config.toml
num_hidden_layers = 13
num_attention_heads = 6
num_key_value_heads = 2
head_dim = 64
norm = "layernorm"
beta1 = 0.9
schedule = "wsd"
decay_fraction = 0.495
MLP neurons of a small language model. Each row is named by its layer, matrix (up: input weights; down: output weights) and neuron, and shows model dimensions 64-127. Each number is 128 + 24 x the weight over its row's rms, rounded and kept within 0 to 255.
A block is one neuron, or neurons of one layer that tend to fire together. After each block is what it responds to, as a language model described it from the Wikipedia text at the highest values.

L9.up54 [143 135 108  98 160 130 159 197 135 114 112 104 143  84 162  93 136 147 156 133 150 137 140 181 122 114 163 114  99 122 113  94 103 106 116 133 109 179  92  82  96 105 112 144 134 146  99 134 117 132 142 110 176 107 172 119 139 148 121 158  96 132 119  79]
L9.down54 [140 139  98 127 130  95 127 170 123 102 101 107 165  95 158 102 137 111 122 103 152 117 133 182 129 117 169 117 106 121 145 119  69 141 129 125 130 128 128 110  69 112 139 116 133 147 146 119 115 119 169 138 148 113 165 122 147 108 111 156 141 109 122 114]
L9.up497 [151 154 109 126 151 151 166 142 149 147 139 128 153 126  95  71 144 125 123 129 160 184 143 148 130 146 120 132 145 176 134  72 162 110 115 122  84 144 126  74 112 131 129 136 142 105 117 157 118  99 129 124 159 137 128 109  67 169 152 122  85 145 136 138]
L9.down497 [109 108 119 129 110 107 141 150 108 131  99 178  91 144 127 127 105 122 144 137 146 104 139 120 143 131 140 167 134 156 129 111  91 115 131  91 151 121 116 112 151 125  95 141 147 148 111 106 106 155 148 117 117  97 150 144  97 165 137 148 134  89 107 160]
L9.up529 [173 170 103 127 171 151 160 155 100 126 149 112 129  91 147 131 123 132 108 138 147 126  85 179 123 128 162 128 126 107 118 141 102 113  97 132 112 130 121  85  98  97 152  99 113 138 155 184 141 142 151 121 108 158 164 130 154 108 100 165 103 103 128 128]
L9.down529 [151 110 128 149 135 151 110  98 117 119 112 106 153 127 116 101 156 108 111 136 133 146 157 163 149 110 105 114 133 150 137 131  89 177 130  66 143 133 152 135  92 113 125  96 137 134 115 117 113 138 124 102 146 101 119  98 129 113 112 110 153 125 122 156]
L9.up660 [175 145 116  97 141 143 148 139 140 103 149 102 115 109 172 112 177 131 122 148 134 138  91 140 143 157 181 121 130 124 156  99 130  86 118 122 147 161 119 125 108  82 131 126 120 143 163 125  96 126 127 162 165 131 179 109 109 119 145 179 110 133 130  83]
L9.down660 [139 134 110 113 114 110 133 144 123 148 126 113 134  75 161  87 115 165 138 121 128 133 114 154  64  75 133 138 144 133 128 154  92 149 149 124 154 133 129 117 129 178 127  88 144 130 118  88 115  92 115  89 130 117 151  99 157 141 123  85 114 122 119 111]
Responds to: Verb stems after subjects. First word pieces of finite verbs right after a subject pronoun or noun in narrative prose, such as he pro|ved, they sign|ed, who di|ed.

L9.up196 [156 172  98 113 125 191  87 164 104 132 170 122 107  74 137 114  85  86 129 147 143 149 111 129 117 125 130 183 123 121  94 117  53 124 101 120  64 143 129 110 134 140 128  85 124 107 111 161 168 138 121 151 113 152 151 139 134 131  80 153 138 114 125  94]
L9.down196 [151 147 109 110 122 223 115 128 138 114 175  99 115 103 126  88  99 121 112 146 171 168 103 140 128  97 154 132 118 108 100 102  87 130 121 108  72 158 113 111 142 126  97 125 115 130 113 149 145 111  91 133 109 131 165 113 119 147 110 124 104 115 150 132]
L9.up669 [168 150 128 134 128 160 128 154 117 128 132  94 107 101 163 126 100 125 107 154 135 162  92  90  97 102 153 153 130 108 148 106  72 111 107 117  94 176 131 117 138 136  90 114 111 133 131 128 169 111  88 119 135 131 157 110 141 114 143 165 102 135 118 104]
L9.down669 [124 139 134 110 107 212 147 125 110  88 183  89 119 124 131  95 130 128 104 124 173 157 131 129 127  65 151 140 118 123 105 117 142 172 155 130  83 123 115 111 130 111 122 129 135 138 138 144 167 129 119  86 108 111 133 124 105 153 102 134 129 118 141 111]
L9.up811 [142 145 160 124  88 132  95 123 133 116 133  97  77  85 101  84 129  88 170 143 121 124 124 120 142 124 158 149 118 149  77 111 123 132 148  92 111 144 149 129 148 119 131 135  90 134 122 117 181 119 131 131 123 135 124 104 109 147 127 109 154 114 128 130]
L9.down811 [133 154  77 139 130 155  78 119 110 130 144 133 160 131  95 110  89 118  69  94 141 164  98 156  91 164  94 152  90 164 155 149 125 137 118 141 146 131 121 143 136  97  95 144 166 113 160 121 130 119  74 136  81 102 161 154 162 118 159  99 146  86 127  90]
L9.up875 [134 165 128 122 111 160 106 171 101 115 141 118  90  98 119 128  92  99 144 159 127 131 104 127 129 123 130 140 126 122  96 135 121 141  85 128 101 147 157 107 193 155  98 138 105 122 160  97 173  84  91 146 105 111 140 126 136 158 116 106 106 111 186 105]
L9.down875 [111 109  93 127 117 180 122  93  98 137 120  97 114 152 124 119 149 137  73 121 151 131 132 140  98  85 104 110 144 132 125 104  98 150 122 133 114 160 124 128 139 124 127 128 149 128 163 112 144 127  94 137 119 128 131 127 168 159 128 107 135 108 115 155]
Responds to: Paragraph-break newline. The second newline of a blank line between Wikipedia paragraphs, just before a new paragraph or == section heading; also weakly dates after In.

L8.up93 [107  91  94 117 144 149 137 117 124 149 100  98  86 143 138 150 113  78 149 112 176 120 131 154 132 124 132 160 180 130 141 143 156 124 127 123 149 113 105 104 156 136 140 135  97  90 118 146 116 115  71 148 137 106 119 134 146 131 175 149 157 112 132 148]
L8.down93 [106 109 123 115  93  82 162 100 155 128 150 138 115 154 105 131 109 111 133 130 131  87 168 143 152 114  62 142 136 121 144 110 182 123 157 113 116 129 136  65 150 117 103 160 127 136 140  83  93  98 120 119 137 112  88 105 129 149 144  97 116 164 102 111]
L8.up109 [160 121 143 127 162 111 136 133 122  79 120 104 139 138 139 122 151  98 138 134 141 108 121  88  76  87 127 152 129 118 107  74 138 127 156 141 123 128  71 153  96 130 114 154 101 138 132 128 160 130 119 136 153  97  84 129 108 133 101 105 133 109 149 108]
L8.down109 [114 132 162 151 143 104 131 112 132 143 161 140 182  82 156 125 183 169 125 110 124 131 143 173 162 152 146 123 115 121 134 145  80 172  84 107 121 128 139 114 105 126 121 131 152 135 135 123  82 133 102 135 152 102 129  92 179  78 139 129 130 111 117 106]
L8.up690 [126  93 138 111 101 131 133 145  98 126 139 116 136 135 146 142 106  91 151 135 184 108 144 124  90 118 120 127 172  91 139 135 168 123 119 108 147 112 138  69 145 122 137 126 138  92 138 132 122  84  80 171 173 125 110 116 119 137 145 147 132 118 100  83]
L8.down690 [112 126 111 183 155 146 118 131 107 130 135 162 131 105 110 105 127 106 150 168  82 123  98 151 101 151 123 139 119 140  83 143 125 171 119 170 113 134 120 127 135 153 169 143 119 127 124 180 170  91 155 116 119 135 134 167 115 151 155 104 107 157 110 133]
L8.up776 [111 148 138 108 147 111 127 139 152 125 107 113  97 134 133 126 115  88  87 127 151 141 141 126 100 133 121 100 132  78 112 148 132 118 118 116 155  99  70 110 183 148 114 127  67  66 111 128 143 139 127 146 127 158 146 174 147 160 118 138 125 137 149 107]
L8.down776 [140 124 123 150 119 166 163 135  90 133 101 126 124 123 119 105 144  89 132  90 135 135 124 120 128 154 146 164 123 151 149 139 119 183 111 125 120 144 122 130  96 156 142 148 138 108 113  70 141  90 145 115 103 180 108 135 100 146 124  56 179 127 113 142]
Responds to: Continuation after "al". Second word piece following a short opening fragment, especially al or Al, as in al-Zenki, al-so, al-most, al-titude, Al-onso.

L8.up520 [183 123 114 138 146 146 128 167 108 146 137 126 109 135  86 148 133  98 119 132 131 167 171 145  82 147 130 143 143 142 123 171  86  85 136 146 151 136  83 126  86 128 100 147 115 140 130  91 133 109  98 110 140 118 164 103 192 149 126 121 115 141 119 115]
L8.down520 [134  81 139 110 112 106 141 112 120 139 120 143 117 108 153 156 101 158 109 137 136 139 142 170 103 182 106  91 153  93 126 109 114 172  80 118 158 135 114 110 106 110 114 124 170 113 176 162  97 140 103  79 154 152 153 115 162  88 110 155 116 126 106 116]
L8.up614 [170 123 124 143 138 143 115  90  94 129 107 145 128 153 123 140 155 129 170 133 146 148 115 151 115  87 117 154 136 129  87  90 117 107 120  94 127 143 113 124 109 150 133 142 120 123 157  95 112 156  57 117 147 109 135 127 109 132  91 111 165 120  88 131]
L8.down614 [ 94 105 153 144 143 130 106  86 113 105 149 110 111  66 119 141 128  78 150 114 141 143 103 161 116 134 119  77  93 105 119 129 153 127 102 188 116 135 131 168  82 140 129 105 129 151  96 174 104 126 105 174 121 167 157  95 138 127 114  96  82 126 126 153]
L8.up769 [145  93  92 142 148 104  98 167  82 148 153 129 134 107 125 142  99 127 129 138 147 160 132 154 130 132 176 162 142 120 127 131 145  87 154  72  86 166 137  82 128  97 129 123 114 150 122 124 122 117 120 123 116 141 130 143 148 162 106 135 136 155 136 115]
L8.down769 [150 140 170 181 129 174  92 115 141 115 125 111 147 135 137 125 111 161 102  86 159 117 126 117 146 130  96 144 149 132 126 161 165 115 172 196  78 147 106 131 116 139 117 128 127 114 122 130 121 155 100 162 167 122 128 156 127 158 158 142 103 144 132 118]
L8.up943 [173 141 147 130 161 159  90 129 106 160 152 113  78 115 118 130 132  95 180 129 151 150 119 122 113 118 142 142 145 134 164 137  77 117 156 111 147 159 129 127  97 116 130 107 107 152 134 113 134 110 102 110 146 104 119 128 123 164 134 156 108 124  86 155]
L8.down943 [127 149 117 113 108  82 144 125 156 156 164 157 115 120 124 103 121 112 117 138 118 112 142 148 100 143  99 130 127 132 103 134 162  86 133 150 123 155 125 115 181 145 135  86 134 157 159 123 155 177 113 136 143 105 102 146 140 133  90 134 133 101 161 147]
Responds to: Mid-word vowel fragments. Short word-piece fragments in the middle of multi-piece words, especially li in Parliament and Philip, and i in soldiers, entire, experience.

L9.up346 [128 148 105 142 165 139 118 129 156 154 121 129 127 128 171 115 110 116 175 166 170 119 112 128 158 113 153 166 171 118 147  79 113  71 159 143 109 140 155 109 139 124 127 152 117 130 142  99 132 115  92 108 116 140 122 132 109 159 105 100 115 171 116 118]
L9.down346 [ 99 109 152 114 154 123 141 145 136 162 118 103  90  99 116 106 108 161 130 148 163 107 158  72 128 126 114 137 115  70 119 151 140 132 109 117 129 115 104 187  87  85 118  96 152 121 132 159 149 142  80 142 126 134 145 146 164 106 159 139  87 151 131 167]
L9.up511 [156 136 118 149 140 148 126 165 115 126 201 117 119  51 125  99 115 125 137 152 138 135 155 143 141 146 107 154 140 144 103 110  85 108 118 136 157 167 143  50 148 129 143 118  97 120 125 100 141 169  75 120 158 115 140 119 158 144 110 145 105 156  85 117]
L9.down511 [123 127 135 119 181 112 157 146 132  86  82 126 134 125 156 143 122 103 136 111 127 178 105 130 140 133 119  83 136 110 153 111  81 150  84 147 130 164 135 154 112 143 125  95 116 131 147  84 127 104 100 151 146 105 130 163 134 146 146 109 149 159 130 156]
L9.up709 [149 113 142 123 113 155 133 158 119 134 125  76 117 108 138 119 106 174  80 164 130 142 127 139 146 138 131 133 120 135 141  91  95  89 122 109 114 174 114 109 146 116 150  96 162 121 118 131 154 138 106 109 136 124 120 138 126 173 150 137 111 118 135 139]
L9.down709 [121 176 145 146 131 177 123 104 123 107 119 126 154 114  76 136 168 125 147 150 126 161 128 112 106 126 147  91 117 136 127 137 115 142 139 112 132 111  91 150 162 129 188 130 149 184 164 145 117 164 102 132 126 135 122 184 113 105 115 152 115 122 147 134]
L9.up985 [148 170 117 144 136 152 101 131 118 123 151 147  86 134 121  99 106 135 109 140 134 125 137 137 136 112 134 141 118  92 106 120  96  91 122 101 118 192 115  98 154  93 130 113 121 128 129 142 134 148  91 116 138 156 108 152 138 127 126 108 127 133 102 141]
L9.down985 [132 150 137 107 137 112 117 162  96 125  86  98 167 112 164 120 129  74 119  67 156 153 149 159 166 103 124 124  94 131  94 156 103 150  89 119 157 156 112 168 129 151 120 108 136 124  95 127  96 152 184 120  94 145 144 103 114 138 134 117 145 137 121 157]
Responds to: Mid-word subword fragments. Short word pieces inside a longer word, right after its first piece, e.g. ad-min-istration, cent-ur-ies, app-lic-ations, 94-th.

L9.up364 [102 173  89 123 171 135  88 149 133 110 122  98 135 122 111 105 105 140 146 128 160 145 131 140 129  91 146 132 149 105  74 124 129 108 129  98 141 108 137 137 145 149 122 110 106 102 156 113 122  98  96 144  99 138 137 148 107 154 135 120 160 129 148 146]
L9.down364 [115 164 116 130 143 135 160  61 116 139 128 162 138 152 159 130 154 169 137 163 150 122 143 133 184 122 146 164 127 135 135 110 107 133 101 117 110 153  98 129 123 113  95 131 120 124  95 124 115 130 119 134 122 118  85 112 128 135 102 134  87  67 118  90]
L9.up588 [132 127 115  81 122 128 137 160 136  80 154 105 141 136 147 109 140 104 161 138 170 116 126 129 146 112 168 124 150 122 117 125 145 119 142 129 118 150 129 121  84 150 121  83 109  89 118 154 155 137 129 155 110 133  97 139 109 125 149 115 137 123 156 114]
L9.down588 [ 89 132 129 160 144 140 123 123  54 133 146 145 140 115 109 129 150 148  99 120 103 123 124 117 154 152 100 113 107 120 136 139 128  91 164 106 123  97 136 111  96 136 156 156 116 106 116 146 128 134  87 149 110 131 105 125 149 168 115 171 121 117 104  87]
L9.up656 [ 97 120 108 120 133 128 123 125 132 141 177 120 137 127 106 103 144 164 103 152 152 129 128 124 142 153 133 139 129  53 153 100 147  98 110 112  84 109 121  96 141 159  76 103 129 125 141 122 127 146 101 176  95 125 105 131 138 133  92 139 116 131 120 122]
L9.down656 [156 113 139 147 143 145 134 116 119 100  88 141 125 143 186 138  84 117 124 127 177 109 129 148 146 174 125 161 149 137 110 162 114 152 114  92 134 149 162 154 117 101 152 123 120 140 112 156 136 140 134 102 111 122 166 124 138  93 145 148 163  90 166 135]
L9.up881 [102  91 127 111 137 119 142 139 114  89 140  96  86 110 129 124 121 122 145 142 173 107 166 127 101  89 131 121 132 141  97 111 130 118  97 133  88 128 123 127 149 144 133 102 118  72 120 138 158 119 125 163 136 133 124 125 149 131 143 122 132 147  85 170]
L9.down881 [ 77 137 164 167 149 117 124 135 149 118  89 123 181 116 114 128 110 112 134 112 125 122  91 164 145 123 180 153  84  82 121 162 211 159 149 114 122  84 101 125 135 154 115 129 170 141 143 126 115 123 124 101 126 123 178 120 106 118  86 114 120  88 121  73]
Responds to: Mid-word subword fragments. Second or middle word pieces inside words split into several tokens, especially after al-, e.g. al|way|s, al|re|ady, re|le|ase, responsib|il|ity.

L8.up84 [ 96 104  96  78 111 108  78 176 118 124 127 142 120 164 159 137 116  66 159 114 121 158 117  89 111 151 157 114 141 119 132 110  75 126 127 155  85 127  98 113 132 100 120 141 135 115 163 147 115 116  92 159 136 147 140 147 111 130  81 169 110 154 131 107]
L8.down84 [132 128 119 155 134 158 149 148 126 146 120  87  80 132 108 149 131 105 137 146 184 124 151 143 133 134 130 117 116 119 161  98 149 115 138  99 190 105 147  96 135 120 140  87 132 148  56  86 119 130 160 129 136 130 123  86 108 117 151 108 167 108 101 164]
L8.up561 [116 128 109  69  81 146 134 120 127 127 160 109 130  97 136 100 161 123 105 163 133 118 123 149  95 149 155 123 130  96 122 134 107 104 145 130 109 107 119 104 105 113 116 121  73 130 121 123 137  97 128 139 123 147  90 118 126 142 145 125 104 104 130 150]
L8.down561 [146  93 133 152 118 131 120 103 158 146 108 137 147 135 163 108 135 159 129 143 137  70 122 101 133 168 124 141 128 165 118 104 124 118 157 167  99 113 145 100 158  50 105 107 115  94 100 114 101 161 144  88 164 164 134 117 113 142 128 146 124 131  91  98]
L8.up679 [119 124  80 104 128 166 132 157 128 134 136 119 145 129 129 101 105  83 130 120 100 112 129 105 143 162 135 166 153 145 115 121 135  94 138 159  75 108 140 135 108 131 118  94  95 124 154 104 167 145 119 128 151 149 112  99 140 146 138 149 148 128 104 110]
L8.down679 [137 135 124  98 121 164  70 151 182 131 133 135  95 124 142 108 138 127 112  89 136 167 168 135 149  98  95 145 147 112 155 116 106 146 130 131 113 106 110 137 122  88 134 157 138 140 109 121 136 115 125 149 118 146 150 138 171 143 155 103 161 115 131 112]
L8.up816 [143 144 121 114 101 142  88 119 132 140 127 112  77 158 103  90 140 122 112 204 124 126  79 155  68 119 116 141 168 112 110 109 115 122 117 127 115  92  86 120 126 149 127  87 130 133 110 137 152 140 111 114 148 129 152 138  95 124 105 119 159 137 146 130]
L8.down816 [104 146 160 108  85 167 107  94  94  80 158 146 145 107 106 111 105 112 123  79 104 142 129 114 124 130 106 109 118 123 116 131 120 115 144 159  97 149 152 150 141 118  94 151 105  92 155 140 138  98 120 128 117 123 175  85 191 124 110 153 113  98  95 172]
Responds to: Infinitive "to" marker. Fires on "to" introducing an infinitive after nouns or verbs (plans to, required to, in order to), also modals like can, could, not.

L8.up160 [153 159 148 104 158 147 139 143 110  72 139 138  78 103 136 117 137 118 109 166 132 143 116 170 138 100 145 164 128 153 118 119 166 120 118 122 125 133 127 170 107 137 124 161 131 133 109 140 140 133  84 127 134 144  96 160 143 139 121 104 139 104 124 121]
L8.down160 [ 76 131 144 147 154 130 111 119 129 153 118 133 109 154 106 179 130 135 135 105 122 121 114 152 131 114 126  96 120 146 125 131 111 141 135  99 135 156 132 131 124 117 141 112 104 153 125 169 137 143 157 113 131 133 164 118 140 151 152 111 102 146  94 170]
L8.up380 [171 128 140 143 129 159 127 120 124 152 142  96 154 115  99 149 163  78 113 173 133 141 158 140 108 114 125 126 147 148 105 131 147 113 146 110 115 174  76 156 111 156 101 135 115 135 131  91 138 103  98 123  88 147 104 122 122 139 121 133 102 155 114 121]
L8.down380 [100 133  85 127 126 151 120 176  99 125 137 111 157 153 134  65 102 134 145  94 117 170 118 102 125 126 126 147 116  81 143 131 111 146 163 104 104 130 144 113 150 123 147 107 141 103 129 154 134 114  87 102 114 148 140 110 110 147 137  97 134  90 125 129]
L8.up761 [171 100 152 124 163 156 113 125 126 133 141  71 107 106 152 109 153  51 151 125 130 104 132 146 141 100 146 156 129 131 109 111 142 127 116  80  91 169 136 114 127 132 121 153 129 127 127 147 109 148 101 145 143 109 107 105 126 148 110 117 112 156  92 125]
L8.down761 [113 153 103 132 103  89 105 145 134 136 137 128 115 137  83  84  92  93 150 154 121 120 145  95  83 151 121 131 118 106 115 180 127 156 118 182 105  98 155 136 154 184 133 145 110 119 122 130 162 152 166 183 146 135 146 117  83  91 137 110 178 128  94 158]
L8.up933 [149 145 131 116 143 132 104 111 196 130 151 103 138 137 147 152 137 155 123 122 169 106 115 128 100 149 119 188 125 159 100 140 131 119  81 146 127 136 108 114 138 140 118 118  62  82 114 184 125 150 112 146  90 146 109 118 151 144 125 159 123 145 133 140]
L8.down933 [ 91 128 131 128 158 170 145 165 137 144  97 174 130 103 147 152 147 119 132 108 107 127 128 151 104 174 120 146 131 142 147  98 112 159  90 129 108 142 139 129 139  98 141  99 142 135 150 117 104 181 123 118 113 153 141 138 110 107 116 103 119 141 138 133]
Responds to: Article-title line breaks and word fragments. Fires on the newline right after a "= Title =" Wikipedia article heading, and more weakly on mid-word fragments such as ra(diated), tri(butions), gu(age).

L8.up376 [136 116 135 120 162 174 123 113 124  98 126 145 116 112 154 154 131 137 126 141  96 111 154 119 147 158 179 143 140 121  90 122  97 125 100 158  90 176  68 111 131 143 117 169 119 112 169 135 126 114 113 132 112 117 136  90 112 187  95 120 115 150 121 148]
L8.down376 [111 134 143 135 108 163 124 150 136 127 138 161 132 147 113 152 104  72 118 122 103 129 176 118 156 144 109 117 194 100 151 127  93 141 116 123  95 137 131 117 144 117 125  88  79 140 107 141 140 145 155 120 125 143 154  95 143 102 160 154  86 124  85  83]
L8.up504 [128 119 164 111 119 112 124 186 126 121 128  69 148  80 139  91 127 107 123 140 162 128 124 152 145 151 166 121 172 103 133  97 130  89 118 104  73 150 141 111  97  97  96 104  99 141 112 105 105 117 123 129 134 125 180  87 123 166 162 133 185 136 145 124]
L8.down504 [124 171 139  81 162 120 137 118 141  99 109  90 123 126 149  92 107 152 163  75 135 125 124 146 109 128 121 140 120 104 117 143 105 170 105 157 127 120  96 124 143 110 144 160 167 110 146 144 104 159 141 104 148 136 138 142 146 104 158 141 115 125 165 145]
L8.up647 [142 148 138 117 166 135 157 152  80  67  97 120 129  95 177 119 113  92 129 130 125 111  95 121 151 159 143  98 144 107 112 146 104 134 116 168 112 127 103 118 133 155 113 148 105  96 132 127 128  99  95 165 112 135 154 111 112 137  93 133 142 114 160  50]
L8.down647 [133 180 141 135 135 120 161 125 111 109 144 115 167 128 137 127  84 158 162 102 114 109 147 161 111 116 130 114 125 109 119 108 156 158 109 120 128 137 107 152  80 112 123 165 170 115 118 130 129 139 138 143 107 138 133 122 150 112 143 129  96 122 136 175]
L8.up672 [132 168  82  97 156 128 134 160 162 142 116 117 149 124 143 125 171  71 143 100 100 155 126 136 145 138 129 152 150 115 118 141 114 129 144 145 123 121 116  95  89 148  86 133 110 103 115 102 154  87 113 141 140 149 148 116 125 167 139 190 132 154 166 114]
L8.down672 [108  86 144 161 115 143 121 126 114 117 116 150 125 139 117 147 145 132 121 117 112 110 118 162 146 103 154 135 128 111 144 139 138 108  94  71 115 110 137 159 105  65 156 140 121 145 135 135 138 117 139 114 122  84 133 129 162 140  68 120 152  85  88 135]
Responds to: Mid-word subword continuations. Word-internal fragments that continue a split word, mostly right after a prefix piece like de-, co-, pri-, to- (de|fend, de|termine, co|urt).

L9.up100 [122 106 106 121  86 120  90 108 137 161 147  86 134  83 115 135 110 119 149 136 153 112  62 139 135 156 182 164 132 111 107  86 131 122 120 139 104 161 153 140 142 129 131 114 151 132 178 127 142 113 135 111 131 173 133 150  77 135 112 131 135 177 133 122]
L9.down100 [100  92 123 133 147 190 143 137 131 137 153 107 116 139 143 147 157 174  82 133 135 160 130 144 119 103 107 139 149 129 104 156 118  97 158 125 136 121 154 139 157 137 128 131 128 123 151 107 107 124  77 119 128 154 164 136 113 161 171 105 123  73 132  99]
L9.up240 [105 160 110 114 112 134 117 160 128 127 110 122 138  70 115 118 139 160 167 124 112 149 137 172  96 116 170 132 117 125  71 109 130 121 119 150 155 144 158 135 144 114 110 134 135 133 138  99 146 110 121 136 142 152 146  76  71 133 141 114 109 124  58 108]
L9.down240 [127  79 119 127 117 102 141 133  64 145 154 112 130 166 170 193 131 131 120 167 121 124 133 107 130 160 106 120 126 135 130 128 169 145 143 168 123 124 101 158 170 126 127 125 119 112 139 141 138 127 111 143 114 102 101 149 147  98  93  92 127 145 147 116]
L9.up543 [118 100 119 123 129 100 127 179 125 144 134 117 129 109 152 121 141 145 133 118 156 133  87 118 170 112 123  76 115 113 112 164 152  97 105 142 123 107 162 118 135 134 108  72 127 101 147 133 126 139  89 123 140  90 164 173  91 139 159 118 121 134 136 102]
L9.down543 [117 138 128 128 107 104 104 113 113 115 114  81 103 146 141  97 121 129 117 137 160  70 145  75 137 140 134 141 103 148 169  64  98 135 112 112 145 125 123 147 118 113 161 141 127 147 154 145 113 147 101 117 131  84 124 105 125  87 109 111 123 158 150 151]
L9.up563 [113 121 105 127 125 117 122 106  96 129 150 130 136  87 135 120 152 124 121 179 166 137  91 125 125 106 126 193 133 137 109 101 139 103 121 129  72 125 107 154 135 116  92 167 130 150 141 115 152 146 141 106 114 109 109 141  98 128 120  95 118 165 159 110]
L9.down563 [149 125 118 138 126 125 117 112 114 133 134 119 152 141 104 160 134 149 170 100  99 106 139 111 108 157 163 104 150 156 138 116 125 109 154 136 122 123  88 164 137  92 137 113 128 141  77 151 134  98 129 114 119 132 109 138 128 126 154 104 111 124 110  90]
Responds to: Word-start d and "to". Word-initial "d" pieces after a noun, as in dwelling, dancer, draft, du; also "to" after nouns or verbs (urged to, switches to).